config.toml
n_layer = 14
d_model = 256
n_head = 4
n_kv_head = 2
head_dim = 64
d_mlp = 704
vocab_size = 4096
activation = "swiglu"
norm = "rmsnorm"
norm_place = "pre"
norm_eps = 1e-05
positions = "rope"
rope_base = 10000.0
rope_fraction = 1.0
qk_norm = true
attn_scale = 0.125
bias = "all"
tie_embeddings = false
parallel_block = false
init = "normal"
init_std_qkv = 0.0238
init_std_o = 0.0045
init_std_up = 0.0238
init_std_down = 0.00271
optimizer = "muon_variant"
lr = 0.00319
beta1 = 0.93
weight_decay = 0.097
lr_head = 0.00605
warmup_steps = 0
schedule = "wsd"
decay_fraction = 0.634
decay_shape = "linear"
final_lr_fraction = 0.1
batch_tokens = [32768, 65536, 131072]
seq_len = 512
doc_mask = true
train_tokens = 355400000
steps = 5286
dataset = "wikipedia_en"
MLP neurons of a small language model. Each row is named by its layer, matrix (gate and up: input weights) and neuron, and shows model dimensions 128-255. Each number is 500 + 40 x the weight over its row's rms, rounded and kept within 0 to 999. Numbers have three digits each. A neuron's up and down rows have the sign that makes its largest values positive.
A block is one neuron, or neurons of one layer that tend to fire together. Before each block is what it responds to, as a language model described it from the Wikipedia text at the highest values.

Description: Digits in structured data
L3.gate128:498566483543566529486546517519514506372516477428544516475510487432419461567510567548527489574493421520501506513489520500479521469497453481500449521493481515534512479499446506454516553523473456410575526544471497531451504466461468518437559440486453496529511430442531510504473535528591497523563450452481537511538559438484457545508495597491535490530427547425487478558510449521568538507520
L3.up128:491586496514496590532454453484501517502446491515536512474480542516500476539550552505467542537539424512478556547504486476467495406493464497459488538473466531491550481562506482477501480444564542589497471547548512555488494470541541543461518490488492470414411487557486419445484462449468508547542479430457547478549583456504416514521553469509491522577462489532493504529516468508539483572503
L3.gate366:442521562438494460423502558476523459499512496475474541441451457522488493415465420446537523474483532499528599487493464485446492445488472435513524560548600543477433474434533422455454503526464497538417468551461487458533488482480521526397513493502526412435443516524535527482478485454493512463528547463465535511526495546491547513534555473468469515422549507506559488556467509507525458542597
L3.up366:528384450451482468445510425486573585475547510422519563531561510460522483533528462445524483568472540493470521456469544544488505498447583457483527493484515484527494445543476549475499526490473565511450503517485508506557540506463442507525498474481423560459463557580450532506464507519509438463401495435507477422443444492483509550554536482525467516431465406470505533551516544557506458534587
L3.gate393:477497496482451499457528563479435554572514518475555499475501508552459509502513493491421546537528510506577510482454511438484521518461485497526458462469480456525505469460471539517538482489524531501476453481467558580562498572487503479461497477486457505490478498516632534606462577444562434480518546391544535467549477507602509509465494542469439439543471449486576496516515541491576485501501
L3.up393:607430447517512544528557499518466504495474511437530529459529495529537491499526438496493564498451572484553513458490528517516527477490456542514423461451572501464517461454484522510477499469487495440463461523517587435451550531492501569472466456541540500525546523483501481463464545483553567498495481506531485511500497461486467433520481574530439500526478435502490474520514557497472563506464
L3.gate617:507495455492483533486517527569508456516465492513523430507550503443485451519515458447510467507614552517541486520445480454542479467489447496474536428439503568439519548478552463387499498517531499450539487494473561468459519519423491442470506535562445498490473450531533540502450533503506502474519460464505450512529434456540539509457524523474586458500442490534518452566491482510528437504527
L3.up617:530474545478464491488537512477494524545424525441502531435505520464437513510468443490499521478508504434423534473554529479469605410514447438438440504538485496496492476477455508417507504560490429390451457558493520500495499515469489533456503486471536528487497470514578520524501489530529498601454465485528495427525549522540453513468505548525604494531468531457452456501489547467528567540578

Description: Mid-number digits
L10.gate97:510538493486487432501475404513472536534431524496493486553504481442532550482448480483565512498518469504553446471523532498430531542428465484501564513477484542549505521576496515475540521542471509524488526481529452503515537508438483453424498484448474454429539487527524442558565501543478464552498565511462429481457570429460497528515538458489429612493433541521437425479492502490514509550576
L10.up97:493467494527452492507589504492434495489482477512521479519520492502466507503571496517465461554567446482502543489574511519440457504446477592478479487448475567469479504463539564491476478457447475504543507486571504507504551529462493580460451470439489454438524491435529479485549467568521530454570489507477467527453492432498496566488535476540449512552411571441535460453534496469506537525561
L10.gate132:458552525543522535443534481486431497519523484517479501473517500423454515541492441461527475490468486381548517458449615487521463448511472531499493532565479500486494505549447517485514514480517471488471495527450501561509547527438549547483496469537482465484388479464523454570380519486505478582479505496408542562499435527506557513495527399471607499495454410531470535485511582523438490513467
L10.up132:542509551504498502559420455496460471510509530537541512488481491477439482521491463476535459546451478471402483426469470491507462559483437468508521508451506570466505495519569486569391457503472594483505484481465493515497517414486546505504466449499480525493519537481480477508508578462525564608546515472511466494482523444514505514481535484445500480479540513464479458567475500566517569554526
L10.gate147:515525556549445515502516498451505456532464490598526526440504432512496513546494496544515445530525515542545520515491464507478455418435538505540527500488511447431419514517504532407457478512509475450460595537499534529530486489497506501550536465516516488490463497504521500524497433482470480524559503579500435459427609503523567549512540473536421466435482525411529540496526505474531519507468
L10.up147:498544526442481494476587572525478521512492483433520546525514475502573475507553459498527484452530503405566468494573457487497535445427581518514511530521491473536561500591414535481514572481493517493467535517526502504477514531530482491491441462444483521537483425457571468468516576487470548481507519480488508480512525494533473428464473412560443444583471495488529484525519530424471484503506
L10.gate149:507528541518461544486418389560407406508512504536512488571546486508512532456522490450468503516481526522531518460454526513572486450528480546522466497487526579475546550484567413467496478466493517505416442579542518501559523541487567514495484441523502523559448537437506509479492467535469517498516465498500516464532546586525511538522471527512532509441454506533495515465528480505511429443512
L10.up149:523473481543456518606480500555484552579462542542563513505437496485448524474542529449551438541516543463531495499437489413547524421466479512485502445483518538531558526588483483480508482448491526491516554528497506512540543510501533453432462510503522511557505505527523510495507575465459469503513522510439402437526547529496485548496413537435576494458491551550505542464514536521575479591462
L10.gate172:500419493494521411412461472473506462559541486472571474483527555558444524437519413524533542508505486482516566594492510495454505518459516523502577539482531573527556524481521512537538542563487427508516477528471560561534496470511496555467488469530557523488500522484435529585487571445482581565552444490445517506534592460483516430514484486490477442481452483451508505605535452463491498490507
L10.up172:495503494530468576532387565424546435506481450488513545508498533535483500392474515570550466510437521499497522506537553576472471507460560495422509439457499489540435492450519500506471505569479490459532510467516488520492549454477463563516427456512538520487534498453566455517451468596530478482524450532405523505520444510511469480459470492523442447514424418520494482529519555481460565542495
L10.gate267:513466534445483460554450516484505465497515511499568466515531471523482600525536427529547522497437523465501537450499543405478504487445521574461486558525461551479509498524452531524499466440506445520410542464489506480458547486488518520451488466467513503475391536497485482585422522498431491469513480542519491451414453488524513544477495572485525519423479523549520515482543560447561471534481
L10.up267:543520528488489461517539497561509519464515448522558535588533515529444475531486442485508570494495448446563525516543559412515491546545535497543544528526423458458469420481435516553449488524514487404383519465525476528490448496517489590491529500481498506492493498508490540486545521508470498518537486512485506441471482539580539569490522519495530531478561538503425484493489514522486505578511
L10.gate302:561562502564397441506511450494487471552490483532560497446472449553451523491446470475458551594479566533555503542509474491534479469496490478468590516514546501525417377516472544490487499471481482460490489519449481486555539505497459540452490457529498458472503567573471558557528493458446483464490476481503493550472446475515476502542529560467534475448480504541470448456450519541425424493451
L10.up302:557576484491497478445450507453506478525550553481538501487496496526476538505501487424525496509459484483521544510497477494587487448467487612503526349478471541532449480482616575521473439511507480491489469537551481492460538519412502444461539474514520522520479510531472526496527473448511453542537522524478500502505508456496491491502471545510396510489503558562502495442533467537480454484488
L10.gate312:513427569488515515534510495554429445579548532446542438577491496443462459488490458454499444507422515470468573516462470444539483399517487455541547495467474484476459520489502550468499452438527518429451442479512483491590462452392479457532569501518451528432588496486522471440406517483498549489439523540529528457426536466467486479492436535495539486475515542483508600482512530509554444472445
L10.up312:509487495519476473544481542580534466611529463521549537493518502488521485495472553472500468464464502533480545543470548527567519488560508489532485505488612513544534465492493448502508496455517468451475466439481490488542546537501470480472552491498524461507462510470508446445503533501512453478556444488431494503540592486522438522473424534554407470518467405541465508538504481561428592566452
L10.gate315:444434432514485475480490484497516539508557497474507530513477492455514516484489498471494496509516511519529523523550480445591460445516513482491438490515504526520552545574531544527482470456504504510492498447482496496522474457528450482505482512483470424469492456554454469589478492490488503554495465479526436445471460530541465495468481463462506536586489471565556444364506464434434504464421
L10.up315:462455444480467529480481487517507556419538519439458503516477462523556598549532624516550448521512574530495515454491501531581519487483518472446455522549537463565517517475459465504456464529448457522481496473515491508470532489551502480558524477460482472530499480534506483475487556546463549552529495487480447502437488522518514472493559532544547505472483502604482572528568499470446534497479
L10.gate349:451490536500460496474529466501457492475463523501509492555482550422479561534590450485514477466464562468534461458528498531524537487491394515524472491479597546533506451443521519564498457440516509556466471472516572521567516495558502497502509522492561563473522494531578505570538494494467516482457502543571484488510524467482489444529502562496498542455487571541469474497489492451563529516408
L10.up349:474419542506489461483458503521473552467507454534500497530448597474505466560523496465463462391501518527488458454431515466498452462485518519526594488498491553517527525467518531560491489439545499429516493487556531447532456432543469483523482482469593549537541456500473487474492486492499539527517495509486442477541527553436420529509468524450506454461514550470527525444485545525462497583486
L10.gate372:568510457542453496472540475447485491459490476445425443454497490402523511442547511534533613468533458475486552435493532432591555533501517467439439464555454466498475524537489514513455468566501470462493436530528524555494574522454535453462478552492477466484413509507476462503516511546568591511510518521533535492481483490530544531489512455544487510513491456492532525529536532519473520435474
L10.up372:486476491466548524496526387544492547516533529509495551439507491466484504472556451501533548469445487446502502475488519461474461505522551486468458559529484478449483408474500521525508489428535520549558467538389539495548568485462541511532478511553516536506519493479529518552576530498402517555502493466453536537447591422494549485499528487498442528439498498476474500426524511544519447503517
L10.gate436:531458516482480446512543482465535441576574482500502488485559572525477542468566487557510463508572481514504492401489538455518516468496538480526490497401586490470515464427567590552530508535484454510449474547511525531505505471431482509510569492491480483497561444483521512529452430507531599521521496531473538563563479551494592483545480536462543458506500559539456507500486473512501447562543
L10.up436:493580533475511419552520521565509452584473443541530522457567516475512570523493518449524543478595404457539503512494575428502512444478446486511470517529478508509504529472490426455449497565537501470500510503480465488557495529490454549478436552451457499548577505567477500560471518512472426509445492530514503508428530472465509501465563550507594462459499454474556489517471506497534506500479
L10.gate490:510465553670582494488554493514547431479494513511570491546513437504539521476528451453433473511552536519451413490496527449528491513504506516507595486492435473515419505520480568505479477533527484574537511494582448519500553488525511530491474540462563491512513485559428427478503476486485549481504474534503482492543574541525456469522531459502514550437482534525544459527458562495594495482541
L10.up490:515570573483534509521496488550531544488480486558522466500459495500482508504531609450513486558472532524549459422419458523487471490482448563432523538471528497502563504483547425523498478499590471492408498430549460501412510481443605479584515481545429500498459475444489561454524500437526499472499495401509524513529527457486519502402486481488496515537484503617516528525489485500514536496553
L10.gate653:520462522561507495531474501560475446572556502442538531466476501464491495478499498494498472476517465493527573489509528517462500489423484566580499531514498480532542494504458508539452499535529468481497476558484476510499494565601473534514519465497454541493535523568498399513489538430506565437490511457464565529580519430439564435517526445423508438489522486482555586485526545497556468484444
L10.up653:476456527524478536549512480592497442461543446450554478513526492554503516490444460548504466444529460560417466547476471488439533561464513484457475509480495541502542554525455513468513520483525374478401506511526539493472493516528545602477506536512463551446502409506464519624467547474536469543597461537480484444555518495550513508466487513488458579501484453467547553418516515497466526489484
L10.gate663:464466460540508536540429541481523489474491482467497539472520516518532549497505470473537471471466560477614554554508447507498514495511474576438506459467563581485531479438482516498450503509438471536454421486532575480544465486505520527493486478539515481405495514518449502507596522509430485412438433510556492490556466487408554511539461524499451504483532488538520491497469473491531487479494
L10.up663:522470454512501464506489518488581469481504443470553530545517469421448578599439495486501432430517478529559470541545536493433515545492488507542514515562474465525441583556519418489538453468476435537447505512464594517536477526524474499520523500474496503525499559566467468446502496462419460478480523491468464488453503500479577524542521546438524488437526488448522502533429461525577482514419
L10.gate681:480497546459525446479523502522440479577486480566583513442466400465494480458479525528513461499522569434592497400527507434552523452486521529432517570500505492479470544514577527494434466518515420482482426483494490522496452436439580481464401489439505480541518476538552443474463499488465561472448480516526430478469534464497550479526543474447497472410514547506473495421504509564526442512529
L10.up681:545460526455480485516468495496462525466502431473527539469458505512543503543537402556492525517468497403469505481477585469447573482464507538511480532479517520538498499585503463505445471582539501514470534499472483496467516476467567558556416462491534528481483480569447441479487540513461480474492519468510512422452468529470532469469509521469542423464474465534454493488486476483485520542463

Description: Mid-word foreign name pieces
L10.gate84:467569544507531497508546538431493500519563473561529445483538518464444500513578500505461517468515480514448507440491482554476604431519478450480516485447514446485530433466382538539543483485510509532548510546507537462487468524525515435503570555593454536534469494468493466505507510529503544507453540452503604520517557520528553495416555537480525514495526535503523430476483471574491565509523
L10.up84:501410508536461486495470470476475499441494520501499488557477466533578503546477505439513514536429459445431537521471504450505540517439510471505492522540539449442475503466491533530531513538519492531408544571525500448422517584486579488514564509549425454574523485463495478530498541515504476483459575498472549532492524565525521510488571484599521551470448496500482510519518548484497510446545
L10.gate105:464516564542469534474516493543503454604521549533433528475478547498508577493474424547537477521538408438487507452449512562497467514494558527535478534527503516494548475500447482514475505503442521512436510585543519540567507439525447512477494573447463485496540536411515439472494537441551609508510477420499515542541540557536520436524414499560467586484442499478536488486461522504566512459544
L10.up105:596576490469479498512420475435482541463542466404429470506573471505524506504516522487516487509449491524571530507449374462506477464522492482507443526505492494522476532495505505533566521415472522529501509465447484432427458471445498527520496489540511488550548473488509487492520452484566469477438506532526485480445526506483536488456461491498516506496441530555488473445509555466447484532518
L10.gate121:484503520558530479481476503502520494535482464476514423584489508505460536520464482498543470545573543466567460508478475533559440488440535496438455432485494502506450552445459471558484451417436536518510498559403478406553377503469487500385538439466483489501526542518484499520472425394530530511463544473507470504529514547509465535527463478544513572424503442535453453539452485495509435474448
L10.up121:456516521488516473490517470429554482475504536544510472499500535508436484518491498451501522531484431444503505544425452458606496497508427498420421437460490442516503517464498519499503515478517549523611544506427434520477448481550520464457539505526448591543482483542441434563511581444533537453473490456467537513484529494500539488481476497482526506422577501457563429554487475453518456505491
L10.gate157:441495529548458517502530496502558464604468455518505564485464463521442525527434527480557443490522461488558479489474493467525450499487511433433466549558503537560496439532513459475447532555579476428567477469528396504454550488427499520563542567597463501488559455509515480464534558429528490499486489546557508534458444526443481462452486525474448521461471465509433449511540517529502484596487
L10.up157:507466586463493433499524529503555398517530464518463497584501448518494549570524534504558552526538454474529499450473472570553499494484504419488490447517501536550500549442418564496449521540490536472469512561554467577530483479531438502458512449514474471506467507435475406496529519499479546482493484537445488528480523507544563471514435530481531512460425465499523458495475511509524459483556
L10.gate200:547483539500507503547497506473478475498492529468479472438512504480521533457505514503547495512553481522530522531450440531534485523464470548472620515462508418494485510600447502496488545574509564537480478513542472489516527515456491525516503532439537455531524576478501543458426524499526526502471566506521460463473528540532546539518450468473530585453466501421542454437482490408500530499483
L10.up200:511515500537519566456425519536454513522437526451531464478494542574491518513458474537532481551529482482530492550436587492457515426470524482500473434470499451507488377485451558553448528579462561510503395608486482521506521448489590503559489512514456471529511577506488473501526478526498520511568448516477561458445545531477513555479446522557494527512475479456495456466490483484497611519516
L10.gate225:474493549526508536560465471521509560589441464501526563473486523429492474534527476579468487539526506468495474520480467533503500516506506508444461446491489510431602579441516434528469493431545437527437551504475538528518490442508471462530497471495448561481525511457544504509470532568574535445461528555478474443471501547489512486503449476558504533485467500570439468483527527433525479455569
L10.up225:461456493529473545517519543514494541597481473472518498446499459460449500492505528476553406592535490548429503532487542540457574488512563485490517517518412542559475556466481427566422479474482491455492525524498483481515486432463449521492560532486476505521581476540494499460520505491519492520517444463441449495514515521499456467492466437456540522484454420477532531515507508507485538517475
L10.gate227:531471442596499492541504485473435444530462479529457560530457453474538505468427534501525525433540454473463513420443525568500537528506445478514505496518544566441450444514495428456522494494477477535573495484502440503480484472473537496526480511500543519461477468488519562524522555596496491480460492503477526509507530469413460505553453544464537487491483505497533443506498421449558542521550
L10.up227:509496493469481520496560484481497606477514538568499572494459435550498457560502487582453556445512497510457521539469448544487569458514494479515489538565466491488527481472431485524455493459470479473461505472449501462502542557490527504462508497526468522528478500531482493516437515507422511523422474508453505501459535514469584539563510513527598483534485502598539379551446464512499551524574
L10.gate382:528464517498502519488520476427518518478478489505479497426458510515508580578477418485467536577554535480442492451536463477474558416489532504519495452559508500459411471564431507462427522501539502449440457585494463420506471514516469474506542531485512449450438511474471523497419533563507542540544470444570498500512476511589528503492479450491428515503475479526571511464579508448587462410423
L10.up382:509432463468427524479552480459464544475517463473487461413475522490482585485502484492493555568504566512437493454514442507500535487552509514506447519508511511496466448509516475494470531546574480493538487549422440541557459413519433445443515454506511518395509507493489510542510500547480497485452471522522472491419488450530527544490486427499488522547502436576563496476497498466605504509477
L10.gate405:509522427493415491532484496495509507496525541500478486481443545513458474530556521399537511436492532545494565510466447471509541435480525499508554515501454385495471482504494495537467454453441441480516510492533436483543460428512542498485528567523521536389466506529510463507545526382552550448523532497552455510457501560482561524511493526472507455469447537537528467517524428520504481543505
L10.up405:475571498483416530519426521535423486524530543489475563486559516522502513470542519436515513455474568485547533489491529564507491462522458521512509504496556478508491522452451499505577478473493459469488454488470574462569495533539487525497536524485593507465408450477513515477465479473447549477432495472524512625460492489460485481447536479482486449531524467481481531502512483437484481424532
L10.gate406:487535470450517521535420473548509521480527510496461539512496537503508525480473573528469466425440540544452477506514501564498510499499513529561469490521439512507518498523464499539499438481445515477499440479556465577451526436541503517503495445493467518480489519481517500442480470423541541481492525442469521483513550499423504519447473523449487518518556515554469487448495358443490470538540
L10.up406:463524483361502468528509494498508456517526491519477513577451512472512504513465482450527420445472511535519553474500526502518493533497474500480432461541507481504548523452504510547482505501510484508420415453535418496459487563469498512584488457470511535439501432433504483474507546466480561539531557464455476465506524561549518499521518563497504542509526468537531486561500529471555435551462
L10.gate448:530519521557479479478601523466432482459462454543544526474505485532510508465508438554501519451454438454511446484471516492503458540523506520424487584439565574591518500537497477442450513483603457561433485538469505509555494499463481460444503460472494466511567486522468468468485550485504458479465498512479467531549524538489498501483505532556504551559470518422444520457475532507487474452515
L10.up448:533526459414482520447519524497468561572512512489511543411497542475490547495512506500451503513501477491501513498436513533485521494556555499495524524482563470557561482540538429426551427466524562484473539487537526450455519481525489539493496556439478505493443517466516540531494566522470547439510534474475505481493465490523503523462580528501518513533584566554530463516445442518442492475525
L10.gate463:479553552561515585474477489463521515472565397517564559426423444535515485437480435586494485532477480487515519507517407486518476472564451494486528430486480551462511469480515522453516509494473484441506493544559477532475387441523482494438540522478474512522584501500478525472420504520539387494431435524587483532512485553499475565521582460480488572541446444473505532486413483518504524485512
L10.up463:482522477489511500534561446513466496447495498524524400393504422444563496447557487532548547527518520517434512473491488466475511447477514485485481399529537498467445491446522499475493512453482518442482586537430504449514485452582507469491473527501496484494474525514469493539529565509525553438573471487517551425615495587427557520430497494467507559533558423515479475404483440524543526518453
L10.gate474:551465556462482423470519405449457539493501474446484478444446431507519560555486462518518465498507476494522506482514514501482491546487519531535480426501547535443444533555493549519486421437529453525503473537444482403465556466460563536556445541431523514539424526498454518516514515562557534450504492478513562419471506433475449482427467557452458525417558456550489524525452484521543503514513
L10.up474:496555555542455528487499445492523515508485497431491538549408515549482486485471472458525431551512484498514524410414418525451524481491435462539521489457517471504498509537532436462520455481507481546446501521470470522470578467520455499491391503578525562552527465468438548530559494441534505472413461481480464473523467514452504560506486524448474597439486484494518496508535484517393450498512
L10.gate475:462511505487504516476472498598479470496511534451491504435460506473496520496553535543586485502518514496496516550539548491544527449486525555485529493553554523548521523569516486529519526471501491397509519590512562477426433480517485541443447497488409488530465466443470528537552470514517488477492572422513542525474469526390532489452494494469520542539510553487480534508488507511481425553501
L10.up475:536462538461575543501491543460405470565479599561523521514520508484596531582523501467475456541480525450457474533494469527503542500514498463466495561488514470501511459558547517483486417510474497427536487550559534476513465536442437580471510563531513484512576521405516496502454466533584523546486547486557479496483491545507530447540499497504575571513434509491519496532509502483506508536445
L10.gate654:515438527477501562476481609441455494537483513501495462487509452497530549528496506481492442509532547547517538505447518564475531518537489469525541508449506452554444580540466490612503552476445584481553419484500514460540478483476466519479512556499526532532464495457523445506460499485542488477486494595590524425529498449392463455457580578536506546525432504538473512508474446545491510538544
L10.up654:531511520538507461573431416477495501492503485527540534488485489488515497462478528462481467495501539538538409471490481525492507456464518561459576459552469409481504417511468513576487495503524475521506463607517484571478469527607486534520558540536523486579509547483423498496465512459512568519463561541525470518496460537449512521583471467484489538509501496442469541487490564574501538494512
L10.gate666:474504512532503488535446544581434520541477506471445520518524535518524502494518459507467486453522496571492545524500482525496475505515451464537432558509555493546478635446484491393548492526450459461506455572524447448449425496468466540496501436460483498486474518552508527512434557463508529559466560511531563459485435461471483564526439477504578604422480532533495491544532495465571461518439
L10.up666:482500493511537532481508488523435460474476516496453469441477464468483498548514591495493548525524482538593483460470520445491446505430531477490500457463541488504541455514443483491481432508494503474555543594478454536516495534485510485414517454571424490500482515385501527525486505603521460559521544425466556554479539529462578487505570495482499502536473502553481427518517474555526523478507

Description: Short vowel-consonant fragments
L3.gate95:556517476511457475538459475529548546466560515458553498577510519548605509510514436429512555519473460446459457476543539552494501459441507494447473452472543529423508582438528523491493469565452478532520505459579513429556563500489451493516519495511455509489549575479470494564499500498514455510530482517491424425412445537502453490487432500510473569496580566421543471475513419467483489518489
L3.up95:543532474473475532569474500455507601465491526536555457483466441529451517549536439416509551500483442482491515459462510494552555425493479539491452439492548607465490503435492486569529529553484446574561530506527566487515538485541433495453520476490528521540487553504457498505500510495520474583494498471467457490379501479473462506440490472556520527482511541491533524479524439528532554569459
L3.gate493:587528523591536563533515448565442510486503535474528496546440508499401565504535532506473460498559477519492590471490472558499580484476456522464502562506494548495456513437507466547547541525539536477551554563498583504455480447547555480476534545458582430471475491472552499466540501505534442532486477491442514521480488475548435474526472463405551518427508486477504484563492454439526498420472
L3.up493:514544534484464475479529458541420492486539482457451515470518524492502487509512446493597505470531471529416551510472454449525549484491558489409472489452522444475463516557477511487465467502509496560534404482581489527490520549483475490521518410504510464532532470468501527515543537451520520586480530474473479550514493554464387500478444570469527526458615478487514497484548439560498502472528
L3.gate587:509476502535560459580559541549510469466514525507460466513494520459511530462520424491583467570477446479508555506452467475445513489401422474494424433522478517453564487482495467567496498505464492541499453476463445438506475519430442442425441476591495457462437482418445551505464490472526514564481458450541523506514598565462472477513460562465545558560525524502479541518481463501498491503566
L3.up587:520497511523508476537542442456473448460480443566461518429507453560420490580452486479496518526494479499484506490497505632442561448419515479514514588520463571468527514501478456521480472482543560494511577454537487456475474469568444541544466486508495476509529511496530465505500440500530475485497505557502499471478544530406450405459468505479529543542522514520440457468413461496490531571536
L3.gate618:567464461526594552562451510515490470539492457574500558512538500629491550563509460539487476518470483494488468549475518540534533505549483485467513493501486459517562452430444509542435527482522502492489493470525497493450450468556463509522516478491458430466475475527508462512514445418389550514511538519501460469466585556475504519438535475521477554528468504509490507489523458449479496464551
L3.up618:479510493524507366486482484490497478444462588506571479485534458520467510557527399547492457500491582514448470506471443502434487567416560473466509509520491553493463483424426432584504534476493486535490492440511524510478581473462515558488512431546473464487483467508480546537508486484484476503541531501464502449463496504521519467485488491561508417511487477469500495541497429543559464507482